MLP neurons of a small language model. Each row is named by its layer, matrix (up: input weights; down: output weights) and neuron, and shows model dimensions 160-255. Each number is 500 + 50 x the weight over its row's rms, rounded and kept within 0 to 999. Numbers have three digits each.
Before each neuron's rows, "fires on" lists the tokens most often at its 100 highest values on Wikipedia text that the model never trained on.

fires on: " all", " All", "ell", "d", " Gl", "l"
L15.up878:455512448509476545456547552520425550523500561510527578471518507524560543502395582414644514445449447402525492553521471518469569526509535475564538558492558517547444471497491519458492479459540445494519442511524486516608608548563525480489556513477483554455511416514493471508412533490536484571
L15.down878:492466534429400496511432560584502511414574575456543535517563465479476542540519594488463402541475462563538537542454406545515626544518429471554576490432543518433457427505528615570508484560562504526592521472507525533530574529480469443518513503421514523486430493479546542434515400525513588531

fires on: " App", "de", " served", "oc", " Long", " post"
L2.up1322:573376458509482386421451511456384499492518524499503558567474496523591491538482479519529432488530480479456481573577529506476497518609521468444486467416410502448456474534473464474548577555412504558481524529456448599556552551339503446468499470512537563479396467515429422532562474463558495571
L2.down1322:494493515462529444511505498388616479467458474599520491452437525493513513493479525503450499441491484521474491511474371557453512516579488521508439560466509540544558462460394526581474483487501517559538490432443446555566663534528496551482437525438416495489412581511397554486548429559454446481

fires on: "'s", " former", " loan"
L4.up1066:478543469495551524582504467453428501450527487504489438558471539622528470518492546488471466372482516512533505404514528528507460546588464514514619435438573433536489629506561454516454496493457415494539474478457524436464394635535532433508519460509435427516586481515516447416561467462536600496
L4.down1066:500545544509522506527461448456462423575498429591465567499475477471506571412505523452495503548494546477477456421588520479542505602504501361473568455516400419530481571478475473450558534498540490451438453427508528461520506436540478434576556534526538526475445471521417533449436436501643486552

fires on: " 2", ":", " |", "2", " Battle"
L15.up1340:561448558530486485609450412487513562447459572440499549502581474493507444518490577554395573596527548519474436518554465507458420514492613436490420503455451508483583426445496560538416475540466564483469502510526539501466416385480435553430507486469549546569471498444550492579444525452567465411
L15.down1340:489520552500581472431451458523606447532448463529493514513563412486430565478527498509573391490607503570404519529623499456467558537568483507459470504585475535544575456575512523496482438548467414431454477456557533508453527419542543468506552548528549472517465510450469539478526607476456427520

fires on: ".", " |", ";", "ud", ")."
L15.up856:461496481434541492498492514511422477459505442548574530479495615450472468574575399540442506500473617515472456466535527518570466565519526471444530576512506462475583491460575488541558609499468446452508339415525501469552489494467371438537466538478516546473489527418490521521490444364449500411
L15.down856:528494554560588522378478472522467509490540505555544476465481501504480451529563493484506470606501526537539504583542479425502565515439570450530434508495495581402503541662535610470515526526409553544494398581506502471484573553423583570571570484458367476439560511416488563510561472438413502463

fires on: "===", "==", " ===", " ====", " ==", "===="
L4.up1318:419503499474395505443531398551497490483526547537488477456411428584497513554449516505441536391567516446518470479597516489461528577435486489571485546441572599576464559523488511487519487409469561499482509455516462426474556600402502492555520525556425468503545545472406446517618540492501502472
L4.down1318:535527409433487538455537460527477447444497405484550458480532550500490521557428470415490454498527622446455510391535574539518469554505587491457475626527595585471435502513533441554532467507546567536485503522468536488466555515462508543525501456461499474475565553441408575498568400521489574485

fires on: "ical", "ered", " Chinese", "ed", "ified", "ched"
L2.up516:489411476468492502455450539451507535507472416512489522473571482467415409493436413544584529474567451515451537506465478515498496483451545538568512461449528545531414565513509469431516416473621471592554475538584518578558492500498580503489494465519515495513520448497499479522546550548499469517
L2.down516:481545543464500482394490459447524450535521502483503457498542544489534520439493615448466456471542567535536481535577458515547580473533477476431552545458529521600571629491459516443539536512550416495468459515502534523538577325480494446539554564523500500503529568520491492494495504502487440400

fires on: " L", "in", ":", " H", "h"
L15.up699:514423561559528456495463507470494355459499510493535493386595546533508515514468416512452542557544517528536641449522466582558421497492486530555493479485458498491466494456494544498561539515523498470484505572516422518525534527437511509574519508481496481453525481507491567455453567455487431467
L15.down699:513524522536531528418575428389435450495500516594509468471499490515529517449621559460515489486517510524544477522532500495488488455515536424563405500384535497615404447368553530479443401430456502412516550450518475585466556507471476601474599469540439503472533424429491544490602505456481540494

fires on: "op", "ck", " GD", "ti", " Time", "uck"
L4.up1278:480532505601493559516560481480617568554417538574522460559483427475611458497399482587514489385435507564554464462546548515470513483488594529472508482448419393499482495469480494497628541532511499421459448444457484466507508443546456463543525508386523525508458482455468537473464536563543552503
L4.down1278:469505440562475556407518527553557552553394520510559448557444517498534493466482469534459514562496534446518527421565524400477510449524499553468583447433537482361590463609599487519491476534574483527524506462408523555463472496514518504502490551476411351424462501500404531497527560610476470473

fires on: " |", "-", " R", " C", " Mar", " T"
L15.up1317:466570496449562465533526530417454446495436520460488445490485476479491440423450434552546392488529524483449434569543425479495469553471484468558433548496586559463454527534392482588494509484407524458541473535514446448476475619485554535457561521477462530446424438528594459535556536572534550566
L15.down1317:549395503412522585422570417490608546521515519518438579426464560468474562422528484480541488553545435478506570376423511536516580500552350576522512513522420501475519486499473530469541378527485474570508487476555467411485479503474461526515481459483549500514612524599435561415475411513479480540

fires on: " h", "H", " the", "h", " H"
L15.up798:527564474563467474532480489541534441473490509519590526486506501667476492448453545518539489487523548446520512449508447399532443531385516572450452478585474569535455432472506404540498556485485452476524547497463558429501504468458567442491524529549486465568509576507454553517575514382497473424
L15.down798:475482536577515508511536555504500502449494463426513509440474530470555518461505516532472448485583545452442420497578521524441471474490395482524540492456529497487472518476392471566523427541447536412444446496393458619474524596571500490580477503451586465551551484563508526490479458545520533571

fires on: " |", " 0", " 2", " 1", " —;", "2"
L4.up354:535498467485566518578436504533571521585623546437520470420492467476507471537583561528502402458589479508484501430614451560494532443566576563432522482495487607526467458458524490437551578569540519460505422372513471493485485539518525459454519600481520406540517481481479491353586542428449475478
L4.down354:528523521513439511556480490502552435511471520479447546461514511442530550492531445526593514517502553430536549506469521514391544471481533485483531549483531529417502571413479557495608427504595563527502584551506539464443499553557546524546498462481476476482476440539520482551453481558526514524

fires on: " League", " Championship", "offs", " championship", " Cup", " round"
L2.up290:490488463499479477506493421541514406562558422476563540406527455501573577553422552590478480464554558470553501458526518494600522501401431526484429450509501510516582561580461512553517416463542456480456482471498521466539565468553475551496488473502463429474537445505479412555595447558475569421
L2.down290:525513513470437488511483507460467490538561436526515493483566462497530437468419589492537505546553450500496464461560566467585547558506407526499463491491498623485525393510462454397438412543480552527469491532446422449565541490493467495566565471519423510524628492576438424472523575535456483537

fires on: " |", " ===", "===", "amb", " (", " and"
L15.up667:460490561431531464405573476593508391407574551534520467571479506557439446541477459541415410377509462479441456466509443487460427459502632476503473531466493558519516478569523424509595527486491526588563500504534477555593548523516500589520499479455476496504484486420501439490517535476463531438
L15.down667:552491548544521425566480486470481594542473389527476567534499557467535564396521466492440479548495446473439579520493554538443524485573481463434580557540488512495426499478529591490531543474517487449493500488402614422525507494467484574445475384488495504469484538493475548504459544490456433521

fires on: " 2", "2", " 52", " 21"
L15.up1463:511533502610505561606491443424473470442524492578558487481485438502442502444484496409529457513519468612435503531549466447464541569419530509444432466441500478451549503476574476493523457536556485516496551457487497491469394546456499605514585480461484538568529481507520578468508547509556462535
L15.down1463:570613531490521509496437431503597500456447493480447478471567448484498527556617532482427486521537489548387443490575524579396489520489532540450430440491511497504609527546485490476431528508464482471435468494528507522499453521462417553413472426502508491607510470525512497625496590507528410435

fires on: " all", " All", " most", "e", " Most", "ilit"
L4.up346:409420488370540466466608500467484533580470494467469536487513565494576525461498448484581545537492430505501489548437465633423460516552547484505576519480519506513438563666503479448587515514481449464550484442527511469544566651481453556566441454471477484546456528536497448506497456498535513486
L4.down346:468448524490453550513411501499477448457558476401530490463529496429505485490548456501572587576444505533488471563417549525465493592458486487454579442492581427565492388539518502406484451505485486499484398391575584536472511521479522503566430447498478601510560534411548489495605419494531442532

fires on: " K", "ac", "K", "ar", " t", "k"
L15.up633:423531474576597444485481509524555484462474524479456559455504421542462477483528457393499449466455556458481505492549531472559461564413476493525462464478481437584512485514441404478441532500541510644413509528502499504481527443483519517499372510535503609432432616473432504624512492430517470359
L15.down633:473568541565521620458451499572514484577520401527489521388458481513512453552493460548511458519516551481459501501537517554497500484461508519484502502528546531473477399501498520510482536496492563567565522478468573515444426503500507485537496502519499548476427479392454525559450461507538549520

fires on: " title", " date", " from", " history", " promotion", " degree"
L2.up599:408564379484480524502448451509479445461404492467493564431558437499456415514530471582545580543480519501425412395439469444568472460406615500435581418520471521510478539457491579527441413578489488497411548525612457419510484583498545440464508556489522427518524536486516446452521566583481524519
L2.down599:499450533466483482565458517466410473583454512543538479510515453487588448530583481510492476574482496425546424430442525478565472520472460473451512468498538532581551486449540501457463442482548507497540465598593537473536499494521536380427446541484480372498610547437505482507523459432489544498

fires on: " would", " may", " did", " might", " does"
L2.up875:465560540509468501509529506438475534487570544539585529419533473592533455456509528527537468512569437553491521528470510508397550509569506548480553462520444429471486503596480401584416435554405511449494583490484448491459562601507458503522467608480455440562485463496561561518637456497587538536
L2.down875:529477512526507549431498496539502650518520502485586601472456476475529478487475517572525431564508485586491598581411458517440503448550543547512480412515465469547462474479422506513419542569475542535538475545457517513456585575590467505501496555540483437487524363476550542505518510532576474483

fires on: " not", " to", ")", ",", "'t", "-"
L9.up526:453590450416563572524513598410421567368440473496601482462530538523491581543562436487426435545498479349538454468587512485531597494484484516555540483484456464420517519539474560532449399449472547559527479414450477528515513455500544540563515566559614487510493523340581515500475409464511486489
L9.down526:480496468403541561519562475420511486557583485563534594476549464431389482430451472504489449518471507518523456478473394519497491546392520460453525559453564589518514452466497484524589472481562521491495487566504500402569511536523473486448604462445557555556486487531482481517450451481504572490

fires on: ".", ")."
L15.up884:474539518461574579418429416530493455472619458478484540552516498403630513521427445464493527524542468529531464504572544507453449500580499500458533460452472507442478567505434515512528535544509519490521549456529439528548409515451487458493531511478513482445462535538511527489464453491478528475
L15.down884:507566518562480437412605564480556483474543546480492459505447498441443485423518525453487519515519469472424436527492503433524541447534584543517457498521457481540482501574507438445464473493563593500545568509583557542517443586412522470446533466494525524613499453453436481466566571555530562513

fires on: " record", "ia", " title", " career", " history", " titles"
L2.up477:453464472446460623546498463561444497501498513401437494423581481456336503508557382506458491451457547499572560430434441473522510484471519456505443561597497534572507516442528509492426520537578473551409483550416465451479453559478553396475454579502535469426534472437484615538506547579466522506
L2.down477:437464483478533435519503511468480478541465478502544491577515473505550528501465420514570496499469482581461577454510601503517489440584491542479494337560517519577571564541473527456505530448557559469431445509505455519573494482542483457449441413416541445523507505568520609592548480541438472514

fires on: " were", " from", " of", " are", " given", " All"
L4.up263:436476624440490394491490526482584545612504560578545595435427480495522460527499466386554493433492510595501488511448528517555412478520554549456522461560452494450540531580520525481566553546473507558566389405497461508564542451544504553478503523526490589486518559511469515509474544499475501480
L4.down263:527467475443485499485483558500513590488491547521546469510443481528436548544468469463539501483511542422529485577573397516523493449518532565411590521594458445458490438497442479501496517532514495563523367525467426521458416451476494502614472509463522589430482534609512509487533466504369500621

fires on: " that", " of", " for", " in", " (", " st"
L15.up510:498443426509500552499515494537511462508456419531505483468539392610386492437451465430380374482675432508438518463390476514467555568435498506579490532415590524441533447488507586499437486482448485568508507438575475438588500531454515470540516586456453495483451433472475524619552463529523519595
L15.down510:533553472523495440455583477452470506464459439484523428610497537580500592591527488441519425427437511529518409478583477413451417478529572483448545553507532416488470519519466564479528599570471468473502523436449500469416495532502410529448505446471545532572529513511493537444415557468500576526

fires on: " new", " contract", " role", "ili", " former", " loan"
L2.up1257:509570479473489458547407490500575466533483556522533488532424551540406503406400474609497476434423400467554511426438531465518516481508485463494519433483533524472480532528620534540473501372496449548472526511454545499448385536499544430485575512536443470553492518428512446438461480560529608473
L2.down1257:514504480530500418501472522513550428516621484539543502541521517546469507571533480501453329506530538486558534557487574481518617521453434480456499447476470421504452487510504544431577496489502467521492445386516503422483499562514475323480503438552494489476458557517408403510451527490506466344

fires on: " |", " in", " by", ":"
L15.up1276:503490415429536525481511534439497445480502488461487490478491439543438470554411463550512443474495529440450576462539531524479464462446480512583508481484530442421424421493503496520444510501489484493464471514475479465602465460423404572496554442443477525519508401443428602508494594484521497516
L15.down1276:529513552500540417548488481557430503554477507493536469421566523484502512452463520417506505441484438473503374597544470540482576506535525441459542486475472520590489508487459475549504548470459405487529457509478512447469593500478508474486411456487507454506489655534422430517470358495413478495

fires on: " National", " national", " Championship", " Cup", " World", "|---|---|"
L2.up474:549554459475467407558491490476548530522497447467540536426530426487572488459454471525495521580589483390492507525482487408548544466490471404520559533579485488448517470587467496539504483506420526529439495558467552444591581561459464500578517507512561503531578493513480463558565543586572542453
L2.down474:517555502567551372541529537521545449528470445557504506443458558536493465488485489520511538603612462420447460514405527462572542431407515541463574528586566559471472532544486434540493500493517526472495492521451455466437554526520538525605532441565517429437496453512470578572549575498516486508

fires on: "B", " League", "ball", " of", "ax", "ow"
L4.up911:404453481561470492452478531448476460465582549535483500463604542461512466459437450496537572454612484466549408437614456476432590557435568467526509495487482527484438400547563473552504510492581530473466513499541521476459536497596491510490496468547501479470380412487527476494508463615473631523
L4.down911:553556398530497585464508518482479483489362546565515537439517421476469545517450458501475544509554437413560499420399498462438461475525554545538513441484506450417542465451431466449484472540590551454491373504523598499492446518493569516537509431527503496484471481494515591521556507464589499445

fires on: " as", " made", " make", "ela", " making", " makes"
L4.up1048:531398587460463461508586489509453486496515544495536432545526436477416527627546500401514555427516382482496485511486577469557463473522576407512531414459439503545446481547503561387505516436463506537538499545504570444312456526499482588525417471463413397607481505555486555529646574437448508481
L4.down1048:608490549421538500386506521522482555457550411452455496546530465518444503455494569450451496523545522512448521529514513543481517464509530500514537573525480494558518610505499613414581466460533611568555478496541513508416400501497360508507558516471525527542569405534568528506497445517390533462

fires on: "\"", "]", "%", ")"
L4.up1392:487520523482547554465472500550464476485508537539485492325609478536539415442542549515446487492463494464516502511560465512467501497528442499545534561475438395558367460445509386484487555447510544546495381405515536586527418481419425503505446430521513460503501425501577489591567527452491430515
L4.down1392:559460561478483606399442471512448514539525550558445503489561554539586423563526524570495471473422403513546500501499507469512453482618489451561479538514491544581469423487568514503458567486435550522430425458469483602552466518545475505502471523416513399345434472525615498510528444507447465490

fires on: " |"
L9.up1541:579568485498541505551541483571445531506528511441543401467392438417420520588458478627541470353509536469446485470531528529494468501389501498529486525413493518541500483497515475518444563448426646541547483486531464428491473529492489541487482516482427481511467468520448502409541512491541535510
L9.down1541:566589504447465479409532483403460497548455458517530497517450468492493428521556569524436403533472519512506427444560524462423542548577489501426448524618409478504424486533545479572514419468471448483476489435450461553509483528478430435525561472450528541440494512446408386504480419639547654425

fires on: "ant", " of"
L2.up325:453448587461532482584504412508518415540445553512501414512459530415559454451451452469505542441584465518483512536480526557491506445445493459419598500545513421431473559587570570502531357519481491493557479517505451529614487485412393570566480543514521545557554528471531569514399512591521486472
L2.down325:458470604460510542569444501517539402545482508484418510500426474480557483500466539559449558560599505419514541537536551531485543435492518519481535531483510423492543493536526560462515467495453487434422479507502601532545467437500488519566558517520458518588548545417500518477584460408477490521

fires on: ",", "ing", " of", " in", " to", " who"
L9.up328:498534456546536524586476489469467593406517521468498477505608458450458519555441497495506527563435515459490526434535525512478547402478511503514461468524454576432541457468546556438533545559454486509488453491445547379505464508499463508564371579573459503462555475456559394529566512448477520566
L9.down328:470503455476389566545507489484611595512521568498403484431507539535456473468576496466426459455523478504558541427466446520506550431480525454460453416461502588446496424454485549477496461433516488551436501492431580427536502478468470480548450579544521482563486449524559477490461428463452434588

fires on: "ath", "oul", " left", " Hu", " Nor", " leaves"
L2.up592:442425502532503442505456515544465588410535478489498400521547453534504558519548481566521544472529597431547503487544470460512535524390472558502589555468582516570360467476526541549507534508477519453394437497550453489566435382468489508442493510540598440601504670474605501470543486524514529481
L2.down592:433516551494504433545399529513523516475568486485456435558576480535544574539558562569466507501440498472558548405529474467517548539451551546530579517492583536484439473434497519498459450472477528506360456519531480345497461525442520490460485571551505519579506586540510614443506572515508502406

fires on: "\"", " title", ")", " name", " 2016"
L2.up1532:519532503504447537530415458503434438504538500417560465429421454390449508484532417499446462496538526497534500479563484437507497493515381531529595580484517502498359413408456493498475531477531532470399518491369514557481457540393470479533527559554499478466475563507510570550538479485451463630
L2.down1532:563460510600498411498494480565577433480538455534516600563516589588519511570515555484587501452501480539494561463529465518528582539598546520441482486578569625566554528553520514482515549469532510589590506512555440467524520473516545476476462362463521506456543535436513489496507377555472555472

fires on: " |"
L15.up624:480583513461545453466449462466438415510548452449473467496377480470466477535428497560516499483507514487497542520464477476446484496426468456428416484495512543449448487439487550543557571418438466508462539502500522468464459518461468552392553473383520430454533478442393455528528485520571481447
L15.down624:517488513421444457475471444469540550568447465489514532535554520481514519484475591539558408484479522615456481477561522441479587485520462404555544569514470470479481521471530478496484473495552542489418506513408519583547521549525452541514569443526489496495446555526467370434456464513517493541

fires on: " My", " my", "'s", " his", " its", " mission"
L4.up461:542508442447511440500448464497523504508448493526486525482408465503494469361502521532519575450398496531619584471443493594570417537525565531581580455451554498523577506479491470513509466472347523561541650518445541412521433513535509453464518442491422475565598536553536525401454527519532515472
L4.down461:515428498485510587486483476482514474518517555516456472432484485517578566520440444461463527617442409593485482528438515470562609521533523514525517422436459588537648510472515531481474502499497489603375499474535551558526507535531464487492455500521583479525625484493450621504487469545600521439

fires on: ".", " |", " Qualification", " GA"
L4.up1462:512509403552471507476454468486453540572547515452422327439491599366407474488523433558488457438567503568547513494561516431505513454472472498469454524463488537454450443544506530448414513538587496438565578447508496403454486457462401491450591465585516471432460476497492475458617536493480548477
L4.down1462:538496474475460570486513545512520523423616464427558591458463591526593502484482612543550520488529476474527452507492554414513518511559465458559635518463533579440487412458579520421537587414505542556515517573500494440507434598497532537470532484479508516501472524502587524425425452516556534505

fires on: " |"
L15.up1112:463543533520495469485531560502479460530571542478488491510460459381465528532458500519465419407526530497484458497553500433475549490511540531409408485415548483505423555565533601495513512464521555551525536435397514458514514595425446529498503407488510521450488430489409517447471530576528522395
L15.down1112:521523529461475495421463517482514541527415497524471476415470525500508434550533522477501378523515466541461444414454562516491473522596475513569461484552532491546403474516506547578463466447509534475489455418525580533599490457501480464493560486549473489513503517470460482470528431553560537460

fires on: "ap", "ear", "up", " Princess", "om", "ip"
L2.up753:496506505542556450553478541493509416497546447504504491500513491418444445524503431584530499533466581488489537549495486454537520519472581500510467505522604431523486357556543410441487423572483656526505568538544550679469500525517506523531497527415462575491507565461551414495443551496543584572
L2.down753:491500453535511498520498456470453370434553487440502493474544470439489435564456443537531481502506527451527499502493507430523508506572600495435505527482584449543524425440513504390457444525577528549406538488526590576492454412456529425468497491466472508505530524494523431537482371500570531582

fires on: " on", " to", " a", " the", " in"
L15.up213:504475414527576443516431533481455463510485361472483433495540546505484504569450524451550485503524468510464512542448436434412501438430534544533517435462502573544448552484499494477514470462593452478542564502452466458527449563452472563513509364477509491557467474559534507530541528509487458498
L15.down213:504509458416437549471503493534624531530463550557567588498519505478420528472504548473480451504466425533511500505525526495537477476611434421518556455595556457381555527511532488494517448549513475430534587486571452492503529451448546494457526556532515510537508484470499484448594447525611456519

fires on: " University", " World", " world"
L2.up958:430491465601468426554517475485543540441486483416408506467473440570522397567513482488483473513498568543576518474547544394478487587578466508532493500493534501480455415538430426516575457551558503455461496497466499500430481513486492465528446452461529483486512508520533568517518484503510564508
L2.down958:494513511552562460504541571521488509505518510438450481475510609519524504591538398463443494595544556467517454552519498432554536514545460549432508527525494418556576484441446421493555381562587449577508493584488418459476489425548565466483439439496494535624528463585510579489451433560413525504

fires on: "p", " too", " more", "app"
L4.up1286:408569478555495552543544472449447551484588480580469519528434580421587522476542451461579529444451496537516604497495467499538499574434518399475537430471598415512608447536464486491469478489460438521505488432439491505520518486541463482495459443486544570441539450561559472587461469494515509578
L4.down1286:483545558542466572537519524512470459535557511482376482518309489476486412490537536488489565411451489526495490509548465567503543457485470409541511453474555521461511442514581546429531484519515444492392478538620591593463493483520563496494554421621545435530472479528527580538462521496453473523

fires on: " from", " called", " From", " considered", " meant"
L2.up1127:502468567499544504415448470487516559550389495546570532520559463412470445520488481545580543490437576482529518430448475435553388480547554447571438517437462505472450541496539475504515537426449674537537494414425558524497487572520497479413439512546463465495496527568494526467500531442445390520
L2.down1127:601486609479524480497466509543478490489455541527615533426521491537489459573532481569608574401486496425502492470463530461513487483463517481584559656438533465459500536529460544493528480489507483555531475427419566565520584581391436502428487501557446516520410527448487526526445466441467467477

fires on: ".", " |", " "
L15.up862:432570497466552479509467536555540550547553594536538514469489547432502498582450508543483532443511573500545456474591493497469466444553533486499464493555530492481463621510475540516502599480468493553527488406521532536502493534397488469487391459495546560429484499454544510583539484513466525472
L15.down862:562498524508504565431498475587503484478506503445432494488468523419456399558524473451563444561354521549480550405480555523504608400561575504508530535571393533524469596503494443538478490495569545523466527509443629501558413504479437511467586544465547454472560507537562439511533419463459511470

fires on: " make", " made", "As", " As", " makes"
L4.up875:484445494523466427534529473491497503425427597431558460531555531562509424516561564518515493515485459539462502537474517490476530493477558511559544484436513455579466535595518496565370552498509497477521501538602561543418507588540534509533465494502544495660516402497546485521549496431484588449
L4.down875:564517569359492466557463432427441429488497469539585458501507412532494486554467590477521468458501484461447542511540470607480490450554522506529498510518485445501534613589422463348467466477495546575488540477558536476500486564483498518483440466528512442525503439523514626519474558499508444516

fires on: " into", "ari", " world", " coast", " in", " tro"
L2.up359:464427572565466437594629570510555510481515545447535444446533500573411373458489477484493466418544492525496486495400463515614537509538474548500426571449563486573572530583446508519467563568509465416458511444491434459500456554503480551498474397393529452598535512449510499502550518454448603498
L2.down359:538493569532465460432510546548465496576470575516494495536433466621467498526488461373445442453462490485479553428465512511483540586517497501549502567572483534500541566484466586584545485484439537491386426460498486530391398455482451497474451521492464548434495535571531488515479435506458536479

fires on: " of", " Championship"
L9.up682:460429554531458472467481487513482458529512503685503521478520497509502459423445549428497467393485453449548507414587502348520491563475440457480467525487449320486502549482493545478395507435404443498568483521509370507487523495586552416466494412493504535525534426515499438415552468562487561606
L9.down682:469530440515569513548451405414603536562491492438514428549551508428528518443497427509477495532520556414483506500422464535492504558551548490525505491512587539552579489433521534436561492467574523568440509517516551547496450469474506520546614505513500553495567489603515488503466539436527480511

fires on: " |", " Former"
L4.up1227:484452525463557481493468517567467451530593520482497464484424528515384490476454495536527523477545568511429514438560469541476435509422412573490496488455482439531380471552532539462477586524460520544563505429507427466533511595383471550537498502572481439549517465476467568571575527482500481444
L4.down1227:470406548624509421468561459566434508475525429434557461450430574502525472512504497482428383584500583557408436459557486510488620523486592501492428495539532456502449519540551504492538478504515518507591518498538476520475524456508511398472445519473655523548477522443513479470631516473461544510

fires on: "to", "ine", " II", "ay", "pe", "os"
L4.up1351:522546458484495552505519537521564515402541429514378490516419594581583449446507537518510481537431481468544471511607549480476565566431604409453465519502514528400474509479420523479447481554520497530517433489514529542554460562512481445528571486588567478529563502518506463630483448505544552435
L4.down1351:528456498527518505526549485479585509505515497559473590402499515440491539482513509547518487499419468574532594475447463471545423479556492482478530521554492511475548524500479533484451556587532499502423477490504444621509466601501534541492433523497508666489498502447443523496490476440437426462

fires on: "\n", " |", "|", " 2013", " ", " 0"
L9.up495:558469447452518481519430518397408477487531500425519512472442468467447547455533438511473439611485508447552382444512404434481537526516556515421477483477493487475480511548513534534459534484448428496500525457495404482462504579469462458505511535516451559412476485527458452440543581512395496501
L9.down495:481551505548453518518497506586496548445481481447501547418503486499483526594450540497517508432548485473422587498448506553524543455382426522545526551517507529545497584400521468373569542498483531484576595461509555500546468441487500509468470495494504417486485434497527541517492431441532452506

fires on: " |"
L4.up105:505512468543513540511525534541476525466534487443519414444452531455429502477492450522465493466535504468465499446590395523533554408462520551538459532519529466540426428510558581481466570559467496424590460472450434407514488493442444511480526499512521448557546468485435451387598523483542554430
L4.down105:502501519556472492543568449499448465483427454467449501456515559441501557499533459532521434541440506459414484480497424477464599518461560460481488478491516520452501501472439541507601472427467571543551560549478483514472491491546512557525549482510585427519480504481568479414494439633522550487

fires on: " only", " last", " home", " ground", " average", " play"
L2.up72:555506483454571477500415493613527526575524452477585413554601492514472522527497504482498470518412567498518465467551438541479501508510520408456392497494429514515558586482515539417534533616537425469562553375450490397475576531508424573544491494496486465434446461469465443487501526498610451495
L2.down72:498571537525471560420490495498462437479507451531523559489412598472529479429531560542547418501510529545382510491461520547475458524531459471473525521464515485460428417480490560497547507490410477467472442513507417409428601554460392434512591501513599539531596593578487529516468577460553417511

fires on: " to", "iv", " p", " for", " P", " of"
L15.up429:540439461519508483412483418477451564512376499582501523569512534509498465465482497472502512527481566497460547498519528505444513532420492510452466498559544424500507498569588513469523549498387514517512538462507440493562519556445521581485495492475471564528475432422578544389504553566472414418
L15.down429:508534596467542517485402545514548601600588497457472475533434531523516514537495606528451519526457491460580423468448513475374523436648448472454402411525514518455489515527440470415461473470420460503499500448479594520504432464467387459484570537565622476495523588523506477511481526459480552481

fires on: "-", "|", " |"
L15.up849:567586413439477487565475599437522437487494485383597550513460579493498499542557546471548358504457528428545448503520423553460576442527490514532499455573496578498498555485472483450575521504463421459508491463531583483454519534540555574582470505527541526448440446512513498465527502497518577528
L15.down849:434489502548508578458588502464539496575536467547402496492467486436452460477438584488483534518494529442532559512514447461462562563543477514525520530483494501454460570510612577535495416545422595545460520452504527517435473494532489546524499433498503410525476527503488562490491413474475456495

fires on: " to", "'s", " –", " -", "st", " the"
L4.up1477:522574480640565497574457516473446474442516446494500412537581610499559437494397541548490595452522525490520512565521512529440602590375496452627463387453541446535482523486464506413529513472604511475579522559489471535495544501485495557470497592495544469450497445458509478433540541467512462495
L4.down1477:562423465495475470516519549568537544467464505464516544474488550486556463435536512569565459529455541520547496590476504470611555574447466519559551424502427568513506471471433475422454484504425462469531551526525473486425470399428531500532514496460543548492521531500535492539451399490522427504

fires on: ",", ".", " (", " as", " for", " of"
L15.up1478:484489487489516489573538528595439542460548543473608515404530482484470532421593484511507422527510437471503549406456532506451519500592435523561468496534423565387556487564467502494544612443510583606461534496528529434480518519510433428601350466486573462504460532556511479483509531459401421520
L15.down1478:426492437545525496516443647502568467556494523579477409506490576496470509526515465493497500500525469554467412479426442592430514501451520534503453461511500575437593608453551487494458457453561479456476476445484469407533482427492560423552511363524515485570385379448497585468517402564460547500